Weights of a small transformer language model.
Size: 12 layers, width 256, 2 heads of 128 (1 for keys and values), MLP 704 SwiGLU, 13.1M parameters.
Training: a variant of Muon for these matrices, 320M tokens, 4879 steps.
MLP neurons of a small language model. Each row is named by its layer, matrix (gate and up: input weights) and neuron, and shows model dimensions 80-175. Each number is 128 + 24 x the weight over its row's rms, rounded and kept within 0 to 255. Numbers have three digits each. A neuron's up and down rows have the sign that makes its largest values positive.
Before each neuron's rows, "fires on" lists the tokens most often at its 100 highest values on Wikipedia text that the model never trained on.

fires on: "-", ",", " ", " of", "–", " and"
L7.gate7:137098107131138134125092172139163147165119122102101150125133124123151105158153119186140097101114113122133122132100116126133113106143154153130131162125102100113180154120129135135166084095199051170123160135122142138146060197121167166059110069144150106149160113140153095133115142114101121140
L7.up7:078119137124111116123152171158116136143125118103131089160140108140104144145146099159173126110108101137100166109103149162119161151154092121121161126122115186087117151117091161127134140109151131142119149137154136104146084139107145120108126105169124124140162128116145122129099143072148118099

fires on: " a", "ing", " which", " addition", " this", " Party"
L9.gate60:063139101118154139121133091126133143117137141136125179145121080126099121114126120114111134108137137142131102097111111128168128145100141135110102149115138067142107137146183113146126119114152100132137118140139142051161114140109166108121146097100121118159138147138135160118126080136154098126
L9.up60:140086165176111108137132123139150126114109121106143140114140124154122113131190164138152129136071097141147116161145156098122151140136153143123123119109148116099144147131157125106134135149081122150192149115110132165131144123082112075141134107127160127123118149150139115124144135153101145103

fires on: " a", " is", "0", " two"
L8.gate98:136121130165133148121110131145154105119134118144154127102142148160131101147110107114145108075113129131112105087121126121145120083112127180129162158141146117123188133154159143161158143081143100126119121123141155125080083099142089217120122156151059164136125130147127127183166120114142106133
L8.up98:079091157140159108141121128127101119145116120113159147110101106135094112133145118112149102175123158112137126142145157150126114127125140140157088146088092144094115178130139171065165178155176133145142109132162138176115141168104148109125111146143147085154156160144136138142113140104109105163

fires on: "-", " "
L9.gate636:132104106127144128139084138107145144101154122170100140166111162142123143066130121164117154114092111102174110131149174095099147130150108092172155128103141104098133097132119162138149126150118137161140144138143125080110166143120154168166186167096093129109130128111114112107069141100149114095
L9.up636:091125102131111130113094179104144145158140126097157107155128126188137122145118150149187158101125141145113114133102119126132131119122148080163148126120136088131121096146144142066072174112126129150115144091116092128137094082075097094098150137114113092113130134100112081135111104181112137120

fires on: " only", " made", "probably", " likely", " also", " voted"
L4.gate283:140108112128136144172123168184114125130144131122132129141181153159164138129076167145123108134109134119164120128133130119145117149120073129182111165103150097129121124130109152060094125131098099166101130146156155104149082123153145117110129115077180129142127110129150132157125109088202122110
L4.up283:120098128114119128119117190166157106137119130147098145125171167145133144141131133132121105162148156155126121156150115135140104108129114123131098151121080116129113110189113140083096142138129169145116127082141119128144099152127128077119152118094079150116196118102127102122169158101112190087

fires on: " ", "1", "s", "2"
L9.gate74:093131102135098124097071135140126226153109106121122165125128174104113155094137147150120139079106171126143128132118111103133138140127157157173119146129095145101161176127120154139100149134112123117122167120095106102130117118114129156121159102128109094136106163102120147094113118149110140168
L9.up74:109128086112139149139142136113131171117161138127102160110150170167116148132183112132113137122137130119123142155121166127095119163061154144146084110150125128138140132134156145097106135138132103115108136141087132110110126123134130126137120150112092167108135120117173139082129127136143136132

fires on: ",", " also", " result", " when", " via"
L4.gate382:088136163072165129094145110115103135112155130085139189150124131122146138131137162074114091143146112136098143133101198095114172096106116133159068109110128119149113122099143160161142123154086117108155151112179187121147111119110171102191150134131093106164131114110129128147151108116129116181
L4.up382:124125116159144109167140137111103183081134106144104164169116136133126138154144132088110098081112114108126137153079148137115090133121093105101112084119113144120162159153146114089141142100129130132135120158169159102121113106142088135111136083122147127127138153128157162163129128116142128101

fires on: ".", " station", " son", " directed", " has"
L4.gate671:133108145083122130103176127085110141117100109124143124119116113139149091136148126132102134109113105125075202149105154110098113131138132153127148161116106105072130163118126155167118157083110123137140161163128127082095174113120113137126139143138137140176156176128165113158126137142118131139
L4.up671:107143130125172113108161118155120130093120140132167113153125109088124112114118093169129149128133159142104183095134113117143138124128118119178149124118101091099108173102152137132113110130103117162118140166167119154080145122114124153143138126126152158164133110150086113170141157115116107149

fires on: "y", "al", "ing", "la", "th"
L8.gate341:161129108128141114121104133122176107111137096095108133102109136126106095111093119125130129190145141160090140136179113124128143105125140108123151104086126138149140117101164149113083132091137139153141172135120098164122187117162143128114104082145153095129144122191132118147109115122117122110
L8.up341:110135153109119142152142102112146143130162100136105096127125147125097115087111103180101118177137114138154103108141141116164115091107121142140125124136134094130082160111114131125057133147114104136082136099088104138142168095131138115149123145141117131091108101137160113112118139098089132131

fires on: " and", "gen", "-", "electric", " ", "on"
L9.gate234:124141142139107102122138143162119139158088078087122152143165129117149130146135124165133144149119112134085125073106107100154123163161117151109137087116188111122117174111094132119177108072090086125138132151049145122126099162141113173101154158127131111094176112142133136122120164092120103112
L9.up234:124134104132107126159153158147142078102158118115109172084106128114150102124156115137158118131100096128113112092122157112189129126163110126093122140151121172131149140156099123126119109094103100161129113155130155122092113173119138146104148132136138131112150113165129148139101161124145106089

fires on: " year", " years", " time", " Year", ","
L7.gate199:128137094146057123129135133112150128145126137128113107108131125154162129131139151118110180120125139197119098153165137155128157137092142128160144203132149104117114122139140143092130083138103117171130110157143168083147101092131172103121100094123151116136127084141149115118129120102094135122
L7.up199:066141114148142146124154123108116089147136117144143086112111163102147148132123137120119100150121129098118149124089093154141168107135134144124097078119123133120131122150107129136124111108145110148139139152109132146146132088128141137145145147162143124128129127167083150141097137169137076091

fires on: " of", "ang", "val", ",", "RI", "."
L7.gate537:122096143180135101083103132124135152150130142123152120131131080151097127123128094131169089119097116094119108102120115083131128099148083122122130137122099102128170139104140114132114084131157152110133128134128129135086087133125133105126108100122133186140162156137153129139110105114099125164
L7.up537:103128110100126119130133166130138122118124093111127168144089150104143113135112167125096155135147170133156146126092117144126115139128160114115149129104149127144158114122116147141174158171113134162143132163133173093079166134093134098125128131109156154067121112114109143108130132135126103125

fires on: " while", " and", "ing", " that", " because", ","
L7.gate174:097156107158135122089155140114130155139097167103151152082182116171096149165115113111125138102126170142135130109173117105131138108103125173106113127125154116099144132125165065118108121102101128151156113140156135106164121132139099145130135089156130132124122137161084121115159121134117135108
L7.up174:138104156081133106094146142079136151122102094111142095165120133109122121131108128136122088141096127111126146150081136078123145124089194132133123112127154107109176163127115098082108120130108125070151103109148121141114100151101126173172118092144162120087073138135114151101106156151124163122

fires on: "==", " ==", "==="
L8.gate68:143151148152136104147097129136165136087119153073170129088128031120150100109104135130113140120136071103119113109172118160147128087164123127119125104133123106120170113119112094147158142149130124118116192135128126135150069166070105130142118133110112123133126115156107171118131101092127091130
L8.up68:127121174114118146181106122180158126138120141103102100131178150134130186125090101126138100100122177156109101129126130145140100115077143083115146122170157153139138135122155112118119141102112125121127146113148152122140149085120181113109162107173126140111128122125106165091169155134126127173

fires on: " a", "\n", " an", " is", "),", " was"
L7.gate395:122085134121174103142095143134131123147142161127124148157177120121138111157139115120162132136096114160150123138154115157132158103097095124086122135097152163140137172144120163156130086095131127091111150143134128128020106095130122139112140148130140109139167151120106152120131100146153154153
L7.up395:096097165142143159143142152165112141177146101159162120101157092119126140129140124096104093131058137126165124134138125122134110144121156151109127115138134118139100146134133103118098148107056155142117118138107173134119142124108162117132130118137172096134129151110166132098136172138164142123

fires on: "\n", "|", " final", " seed"
L2.gate148:158135112090155121142149135112114131116118127109136117129141149147144121107131090074120126141128101131136105092102146129129168136132109150134087158128100154095122114136111122136125134109162061186100139126114119124175140124160107149072121136159181084131143123135131107130098130136114107124
L2.up148:171147131117132162106163148094113110090107108136104149124122149112157118122131097145130126151114115143097157113148100135118135119132114133122078143103098153110119122138062110115128131102102090156157117128098105086179157083152099205071135167128127125099125111137130116097096132140135102124

fires on: " of", " for", " "
L8.gate261:111101137139124107132118126106114141120079104108147131151102112154169164131147126127103086134124094160118152137159109098145174152149147150125117162200129107159157144125121096122136118121170086145109131110090132109164116167127152130103127082120119139102110113141108129136122108112131135194
L8.up261:085162110106133152145127121131121119127118127068129136137123115134154143152130111136109126138109132178139104104167173104122111162190124160110158154169116118115118138194127113159116126113138090130178088102130145144117110135143172093127147130116138073067124158090135134134100131105112120166

fires on: "\n", " final", " Final", " leading", "loan", " appearances"
L2.gate76:142143108115135137142088108155181129089089162123143146180146170095122135110108099149121142115127146145168158114136114098165123150097123103121122135089074108139141119133128114167109179119124081141125143151092082096141148139109131105106141168130095124124123158086155138152110116129110133141
L2.up76:147157137104131138174098118144119126121127128134163114160151134123114122115139082137085147142090135128158150119161141071110115131102130101113123130098055121148113108137135094154155154117129086132113116134082074108179155141102137123093134119074123151100121142154113123123111138136128113166

fires on: " all", "vol", " Vol", "bi", "ci", " All"
L8.gate211:141121108144124132112144135078099077157128130068111198142133142193152115116116124145109129090131096105086062117098130108108148089104127129112146156127164129134132127154101102121154115117094117097120103096128150112178144127132132119141163146144096124153127135132113155135107127160115172138
L8.up211:145121099109127163165125157098152154135134101085126125109103129125152157093146132129141096105131123161117111177170086122104117127151107097143139131112141114105123146103130097143149150135103137131095117099127158165079136094125143151114096099158147100155122123157093193087156127138120146139

fires on: " ", "ar", " Date"
L8.gate79:109127173112097096085118142113117160179114124137184155138118158137153148110101114139168124169118131112163101153109160140146076122122154146128162133156102169112111094109124115082097122126140154152153134077100144092115127111142155127130121171120146139119094108155127105174154141134127086166
L8.up79:104106137110163143111150159132162189151176095108106140134122164159148153141105126146148138128160116115127114166098144149134138164138109132158112124115136123141176190106124139142153124170155174112126131134158144131105098128136136115115124130138088111112118138124114098117169137116116103142

fires on: "==", " ", "==="
L9.gate567:106163120098122120138165155177130127168120096121157124130117103118132148125140124118094107123117141171164120120117169109157139136118173136112114132168131168149140167111117157095133106110175125145171096149160115135147087097134183107143144094156087140138110080101117154099118118083173078150
L9.up567:099117114117072147174134133128142141151087121128117070158116134155101136114136126143126079119126129171105130121124117117145172113142161140146119128123148131112094142137112074078114154121110144131118115110118132118114118138101166162096149146149059093115124125120104156125117104124106130133

fires on: " ===", " ==", "Early", "Ch", "===", " Chi"
L2.gate548:108121150128147149119114143145133139113165121115151110149108131125096131105104141120132192130116126104121079084161149100140142133105151128100113118152127132128160087126107161099164129095115171093114084162119159155161084138097126123153099112140140126123136098178174160097153173109149148117
L2.up548:111117146108122123134086148151136119172098125133141096107134165115116173149101075116171152132127152158163112116129151154070105131106127118106120124150148117147150133146136097141123148169129144136156116129163117109124127108137157126108157146148128158090136106097129114098128099135118100153

fires on: "-", "de", "H", "al", "re", "'"
L8.gate270:128122102073111160127129135120103157124131104134106121148119124109164156154116145097114105089088127133127142115142108111125134153118147148104112150145119135092179148112123173114091123159162112144119136149158139131089110125094155087130127108117066146134132146149130185132114143090150150122
L8.up270:107119093155139120129121101141083159139137109142083145128185186110089130159124101140132134075173102120117147131153153097167108135163125116143135130096181145107128125162126122155153142143106097148084107137156124087169096120112192146115141144121116130129127147154142091147122096133126112128

fires on: " of", " &", "on", " and", " a", " the"
L8.gate409:111118160130149102107099108083112154140115149073122072128150103148127107140126093085128110118112112137121107116171131111132147156115121122125101145141078117113113125150133134101130099134135094122113102125120140133133133149138156166098113150130151139105120122126109124144105100155113113156
L8.up409:117162147091110120120110106138134126170170120092100108174129134169138124167126102081104132110102104130138116144102138104099122151166132111091155135143163174099104084140098092098110128155109142119081105122124110103151091134119160124135138120161180163142154130127116160133107137112142113147

fires on: "I", "O", " We", "we", "W", " I"
L4.gate687:128127122119137119156115102123152100168138125069099116139114121159122131125081122157120144123199137142136133172125155131090137131122150132103132129105123099139166140149141126074129187155157099106141108135132110116115118132165151120155152089115106143117133141061125126106127115175097121123
L4.up687:121152130126101132135130105101153139116108138126149108106112156141163144124089102099131157155158162143104148111107108112107128131130145116123088091125156091128103140148136128105114119167142124132112127110123201159117133154112115148133133151184136089150135142106110124087123095136112154118

fires on: "–", "-", "m"
L9.gate415:132149114136140101102103133130126166145113079168116125135157131134119130091083116113122109051127091124167137134105135154098135159136157102137110176134162133075128155109114163128174123166180148147112136152156122117114114126136111127136077096110131139194118108140148140101153126123137098114
L9.up415:141129119141130152125109118144121137120129125119112085064107171120128083153119111126147154118156125098142132177113143084140124087114122128107125090086114096097150151114106183118141152088126139151139130104110167126181125113125143156101135134127150150125127135071130115122127122132142136120

fires on: "s", "st", "es"
L8.gate422:138126134111121130144108116131188175171131128152108155114120129131097124172135125117104154162114136145100154135068150090130130116109159131141098161111056092117134155137092152140133064130076094150150103148185143099158163116125167106110157095103144123135113113101109171129128135122165149170
L8.up422:125139108149106156122139145135121099153178079127121088130098079112156122112125123100147175088094116104107144102083126127129076110124115100124125125100118088138141117151075137190161113134152097142154151135157117106123144151127127144135181102140141126155162169109134182119170145108133143133

fires on: "-", "\n", "|", " |", "leg"
L4.gate5:129132107166115139153065122129130160147124113151139109165151157034117117099145108143136121108109161141097144137146102139127125149120084158133118130134132134093123088135136122115155132130125150098108163136125119121131125184086127145076158167103106109133133104104129143096090148151091089123
L4.up5:083137076132136126145103126089133152168082135123165127145108142144127100135109110151157113155124138119114120095130163124140095128148160128120132142101125131095127157129148142163088151119118128148140143140089138170089107137145095103097116121108131140098136167153127114130123133111085099122

fires on: "1", "2", "4"
L4.gate311:113149145114101124122159177088153082133151108126115117099168115140134136101132102079116139150091088099137135116140150099131138158093167154130131113158157110142134122117136114134141105118129159079121105126165154142130172157135158133141109058116153110194114133126146141104149131139170161125
L4.up311:121178120104167102131104116111132118132162155083122128117131120115094062172110131151122126158129080127105112100137150130115147129128114161129144147160144104120133105087166152200117092137129151112139123081120151130105088126127169110162122079134086100168133150146129126115157151151146131145

fires on: " as", ";", " \"", " –", ",", "-"
L8.gate653:148100113141169111089141124151162145120152118108166148105060106131169094156125120142110108094130111137067111125109168128075074125101100153152141136127118056125167138118109148144137120105141101154150132082141151151099140107140172118112108144134115141153139136122120135134143122158166140103
L8.up653:121127123116109091143114105115162143112137079125132137135132113133150168106170169143143128123097132158110156161157132124118117106104073127109102126133156160109113123120097150126130166115149143129134140147144168089100111063171140090149125170129156144104129097116143139148130119145143172137

fires on: " a", " an"
L8.gate17:093130138152128147135166148147113119137147097172118116148175142143099137104140127107146121130110077134123098136124112143151134089140103111161130103126105122109115127177121139127148120090136152077146142125116155095102099180121146180153149106149166144144108127142135081141135119108120126106
L8.up17:109108132143132147137167151113172139115132147133114084106158117071135145131136117138096128129139109176110102140146107142185106125130111117143152124105120142119116152090133103126100128157118119178113144144140121166139088118136095108127107128144117101093133111149160086124118098118124157110

fires on: " ", " un"
L8.gate32:095156097086131143152112137156193149140136130117124120144125125150141117124157110102102098154112134159121112128129179103142141150115141147129119145116170107132100152101167156120067092146136089145145127118109119130148139148129153135156126144109149145102134165138177139123138136138139128087
L8.up32:123133117129104091138115123165121152111112093118152142176091158132177184195100141175131138108109174123159145133141112134130137120114166126163192148080166149126109109114090129111128117109091099136168121140125125148143062131130145163126146083109129095104108137134118089127105144146119134147

fires on: "|", " |", " ", ":", "\n", "e"
L9.gate128:089181081131082097090095132128150132114150136150141159127136128101119142121139104105123178162163118157131155085115188168155148161136153103148124112128166054119109068175150106138109103156114113135131137130103119141144084111138107128116154173158111078149131129126125082129127147135165054120
L9.up128:155133089094127107140144123126151111073147126146157202098112129118131097102099088136112191097134080126103140042147158110102172133130120077109120111117126124163128107151144108158127069160111153153160163162117138156122122168122086121163154165189139105133151131141139149164110151117138097160

fires on: "1", "===", "==", "2", " "
L9.gate701:120140139133106097120161159135116105106129109156072164162093168126128133128139161128108148126139157114122107109117099106140154119150179136159148134144145119169143161140134112155112103113175108130142149147129130126148104104125144147099134122129117121134119108130145172168148112110150089150
L9.up701:114162147069089129125145110125193131087110123115137122112142135126126116117120093107161149159122154113120093144134139136109123129135174109149134151113109109102130117114129143138113183140134134126122136114151182094124125145121144125121145146092114105144123124125150151114145139174133163140

fires on: " ==", " are", " pro", " sub", "==", " is"
L2.gate380:101164081152139127156102129126116141067140103108114081132099122142135144132154125118156135142111163132142137136111073179140098137118163098155125132087074138137148136124119119140090120099126096105134188131101125123103128147166128152119094145098120162187116144118138092155132124152100123099
L2.up380:171117083144152154141151158179100139122095129137105150141137144132139145136157142137146122162158135136126118165156136132103140113151125143179152137131111113123170118185121156109111102136145105123116185142172131080090089111157137125124192138152093093159125131135135142135090139096152095119

fires on: " ", "2"
L7.gate642:126156136117117117145154075112087130157172089101171149157145129092156114135085120203147115145090082140149086126134131147112159105153151161119131123109136118138135135135107173117136126109141133140097112076115119144117136137137128169138102132110145169169130134124181079149142082110161120121
L7.up642:126081170136142101114090144113122147150163076123096127143113116088082150087087108141135139113082105120199094110107135112133144128155159118197141150087133139128111170134155123091149163117138118126160134117098126107146164093128140136146156122152097119117121148143153115133113166121159128154

fires on: "0"
L4.gate448:142113157102134119152114118145150151134116126139125199134109198125128126114120135139153153113219116163126144121163088144123128101122142101178095112130123102118110148105150169152119147129131109110129133137117128171132141182138122118138155093152110140129135101100132126154113125123114091125
L4.up448:150154145119108106152081123132139132121121112154093109130147121107073124146099130146137209154136107158118092140168122112144108136146166076138142127121106100178153099155125132135101121135152130105114108157121140157158152149153115075140112130148155129115182169149124134147142105099124120124

fires on: ",", " and", "al", "y"
L7.gate102:109105101204149101131164130119132110161152111079131082110117139164102113122091116101138109148092076149155085132111121142121114114153146100161103116121126114141179120155101162125135118156123160096143152148142122145156112147146170163105133086129133143108114179164138142141144073143109114096
L7.up102:104114158073091121112129097128157134150122121084118107100181128140110133108166105112150114105165123119147099147139093088183120145153130182123091158124158109122132135116136159124102144130145140127146084135128112143142146109133163107154133124145112099130111094151121132138115118088111166134

fires on: ",", " year", " years", " season", " way", " time"
L8.gate670:075114103109105142114125161113155140115118105123120172130143158086105131098136138129101140166100166187134144161161105117149149126077138154126153125122156141130167080118128126146140160120149143154134110128130126101115103126104150122128097130154145165138122104117132135070127123136121112115
L8.up670:170112121160124142093161152150114095146133116131137111115126143082115144123186121135143126132148132142140132112145104127129147117089136187127134110150100099128125150149116161109135157124110131149105137145115087113120087107121112108113130128129136173133146127144120128115162141126145115147

fires on: ",", "oc", "ri", " (", " the", "ana"
L8.gate141:104131131113097136173112157125147123116140135119145160128127153139118105137156133137125090135129132121096121097105152099159163119161105096104124182146130112123119130132140083120118116111130135169118158169099120116159132157110148143144111154193105151153108159191119094136116174146158116121
L8.up141:138123140124090158097086112146100103113123158124142147149122150148127126161138156103153070125128146153104135150146149141172104127137128106152161112129146100116125140130090104085094126104118065112157135097081103114155166140129123109169114130124152105116129117173136122142148098094120122119

fires on: ",", "),", " ("
L8.gate535:109131106145115163113097132079138100123161134133149153128166118130128101137126161107150123153099090164125168163187136135163121116128134124114145081081133149100130127148127104121099122113124146106126138082116168113099090163122139161131114146141113126132140116069137108141144109149122118089
L8.up535:106100149154143111148130118087160136137179095132156132118149100131109110188135175096128113134161094159128156151165171130130139140137127097154141114124096166137143116131160118121134146130109083127153133125148121085100107146108151131152113131098134123153126121115142155125079121146107146115

fires on: " ", "1", "2"
L9.gate2:116131095145142116143125136138134097078148078115149146179141129159068162084138126127109128118122086130126119127097161140128103144117132080159137142124154090136115118119152183139085139163110115133124163103105116098130135165113142113100119129155109134073171137141158158140119125137112153115
L9.up2:122172110168113153123080154099102127110123136159138155124135129154109123143116147140151148137113127147153129128144109130054116105128133115112137109166090124107157147113141140116112117117137118105106117142122096145176138079100139127131160080160150137158121146116077108130141147152081156114

fires on: "5", "al", "2", "3", "4", "n"
L4.gate673:131185144126131118120106145105101137117124100142106137159157095127105138130098108109081138123091105118138141099109153152129151113157118125073101094145106091146120089134129117123147155165126163095169136133169153183110135145127137163166112119126126167116154105127106123122142128115137109129
L4.up673:108162162128134167095093117156139098108136122153132129139152113154141098161150130116130131177094108134101125124121131149123114109134107168096107102147155138113107109099107124125141167151110168109119139129120161168144103142132134109180135122159113166134115107106159113103125123134190113136

fires on: "1", "2", "3"
L4.gate53:130111098175113084159135131133128129117158142164138151154134102141110132118129136141102157124116138147132125168157119150141104123150125092127149117133101125120197174128113093098168141149132068099097133163127120109130153190157115116125109149140136176107132153168116154140117099148120118137
L4.up53:147104145121082116122129125101082164145158079145115157108180139099128157131129103136106155166096097135172139109096134140143120119125174121093137118130108136120157171135088137124132119135113120111101125131108145121168119144143130149124107059129167117073127163165156176103142129168076152087

fires on: ",", " (", "0", "-"
L7.gate497:118137105110133139126160169140100120082115144095133110108129100104106162100117134104099119115111113111142134153169155126105127135104114139126105130101122107120139153092100154126121123125178137143164170139116128161126140113130127192149107144152116177180194114140120142131127166152147059137
L7.up497:073093125099141124147117137138118174109136131122114121147113122128145122179102138157146178125107155126128156127181171107077139132092136105123130130075168116127112156133099158112144139093133125146124152126144140140175097136139125165129192160165133111133100128119119170113123161167132101158

fires on: "\n", " and", " Notes", "ü", " Best"
L4.gate688:088155142116199076176098112092171069104151141144158121149129117121080114132122150075111131133056145055103135126153150090133132145142095110190090134119115083109108118095116148129141135154105125135115158079126110128110148125128133131092124145137138139133120134112134149097171096131102135134
L4.up688:147104140129179134172134133102114112090124139140133081149116177128173127190130131107074134148137126152131125136154122108117094117118087143165122147130124099152082093125100096175147099146128147093111099162152164090070132101123141123129151133151121137133124136164154130131125160092147103163

fires on: " |", " ex", " dis", " sub", "\n"
L4.gate201:130135107137152142121125118114112092105149107119133106121129067099113116157147098094137142144185107151134140148106146170110154098121117121185113114148091129144125114097124096141124063141120140115091123100071165180131131163127119190126104168188120112147089139107108081121162164148087155139
L4.up201:155166135101146105158101094110128093096149144123205130124114089134128091132115099133096144152097147139117131140121109148095156095098150109163114113109105104166132114105123083126140095143102150082101140083086139158124177142118120129157111132154147127134060139130138119106153121131134131127

fires on: " a", " an", "Reception", "|---|---|", " Co"
L8.gate634:109141139124138169155157120134104147126092144102127133141167122109151125110165122121101128108137056119144125172123072091129145153155153145169122120185168113134094104139146141135113079124117141102117109140145137134139103118093126121124132133084144084108140142133171117142136155119135108111
L8.up634:111142126137123153103144116188108140182072106152146109090158092137107151119131118114089131145129118173134107140148102115173096182087079130125122100111134151084114135152128146134129146120129111139139084112174158142110128160131141135134112143136144138109139152161129089111106118153094166116

fires on: " by", ",", ")"
L7.gate411:109169165122158121113114139132134152121120163086128182149123135141109110147146120097125118121136089141097151083127142131147129130094078136130109180166132079110132081122101158149137127089131173097140150147141110126177121091111149122103160130159162116147164130154129129126143128158133141128
L7.up411:092151144101141148141137155091121093107143074147130128130147118131116142100179182099166126112141137127147126088123117176153120140116156138132122122117141127141158121119082137117158143132113116103148120105116170127116158107099099141181130095129175142107113132108142147147115146111109137127

fires on: ","
L9.gate271:141135118156099101131126121072174158131155142152124165139118134133093103155086106110123147129139155139138146134096092126142103120131098152130157108106119152136110132173101124117082110078121093149055117116084111135123113106153137148077140155147162162114115138111123125112093134127126181113
L9.up271:080125157160100124120130104069152155119110145136123136119131128095105144164156119129100140171109099142149117131147153170132090129097114147147140125119154149143154139128118154114117128089106111191095123133167146094086124122094133108100110145117149134155118167115154120121116117128129150109

fires on: "s", "es", "ing", "e", "S"
L7.gate339:193161151117151122152122151149155103153132090113121135136149113149121094138141159138159125118137099125116112112119135137164120108113136103173098119106153102142146149132100120107150131151146126097121131156143129096124190147078107101108167140091183134174152127100099194168151098078177116147
L7.up339:123117134123138104136120112099095094105130116111152152103114112126140164114110133133148169127158097111126138120099105173090149096139154125125077155135151096100102075180100154124155128137116078138190112119167112099116158115123123151144167122093113127137144166101162208137124159171103149128

fires on: " ", "3", "6", "7"
L9.gate572:153139153114105134129154145133135118135133173125151120121136138144127152114178135101152126125106123136158074141180145131134082131120149119116132120104149128140126129169150136142104155125143147138140103140094147077113094160132109126132152136094157151125149108125091151110162111086169072149
L9.up572:107114141114091120140091154128124112131159173133128097135128090123141185115069121158111115090139129174145148116120174079157144086135110109125138126131153123189153112143112137129127173153114123177161143103114118153133140121098115128115144177155144100107115127111167121148104178131102151112

fires on: "0", "s", "2", "1"
L7.gate59:123124156100136168145109113127142202106097121128080168123160120122151141156097154113156108120143130185130124106120112108142127136131166108139145107132113127124127122148179166166116172112147109092173161144101110134091158129136111092149138105149157116115144140090150165149069131144155099115
L7.up59:151124137155163098145109130116126167100133174173115119155172083122098172120129138129097151139113109129152124142157141132159083109163119142120177129133153100148119086138128134143126145132162105139158154131108129105143129163149117160127155122161120105118062104101109138128102096100162108104

fires on: " he", " pre", "I", "t", " I", "we"
L7.gate629:124126142105172118114111128133126122182102101143131085168106143147130101093137115097112151137138141127136133112106148137090122129114141124136154116133117045165107115096119094099154120129143103077164159129108123151110125175098135102138131163123106134150141150125104156142107062158117147127
L7.up629:081126128135104123153133071162141128129170143096172062147107109167156156128141083143145120089106164105099139153055121151136144137158140166141108135122173079110139159107102126131156153136123137130164151138135170113151175112121133133137114146153161107136148167119132127092128134151117128085

fires on: "2", "1", "0", "3", "8"
L9.gate315:100140113149079141078103137158128153098108118137119154171125121115119155105079147145105096160099170126103138169152096129107126160125140124122114149129081111117171132165131124127134149123106093150124136170116149153145122156159135135117141133165171119143100127114116126117112081092152149177
L9.up315:165138125143132135123148136061157147140140106130063109116161126147113116107130170102124145131151138120146136155135135108098145091087138119160102100138118098141125161102117133154106090173096127124112102134112154130108127134117125165091096081121103112104161156089138141093176127091114159138

fires on: "ed", "-", "th", "al", "y", "e"
L7.gate157:093137099141111101098138148083173096115123065110108124101108158143129169121094114105095141171122182104120120125126157188105125083102153107146128150153169142095084130166099116131120108095136140099156169127128125105143110108152117138170119132115157136139139126135120128135110128140104106099
L7.up157:163076161096125104106127134117101120131131139126135068131184155099126142102171114150123170131134133132126059129119126134144093151137122120155131104122154096092136144133145136120112120140138117176137122128091129126108142139101104129149133098118203145086093144125110131129115080101120126127

fires on: ",", "2", "\n", " he", " his"
L7.gate507:130093129152105168100133174102167125113156160116134112109140114118134119098107103067127129166113120111096187141133153134140104137122132095124150139114135093090115113159141111110101136163108149146124101133133123120164102140138171132116118142129140130155138138090114153108126151142116129137
L7.up507:146091116169137083124145097111121078100142127139171079103134113169127159155134131111092121103129108132087194134148089138119119122123131144135113156192124141127123159118088112151126090139084126114151098122141114148132121150157171116114106142115122183155123139114171091102134150141164139104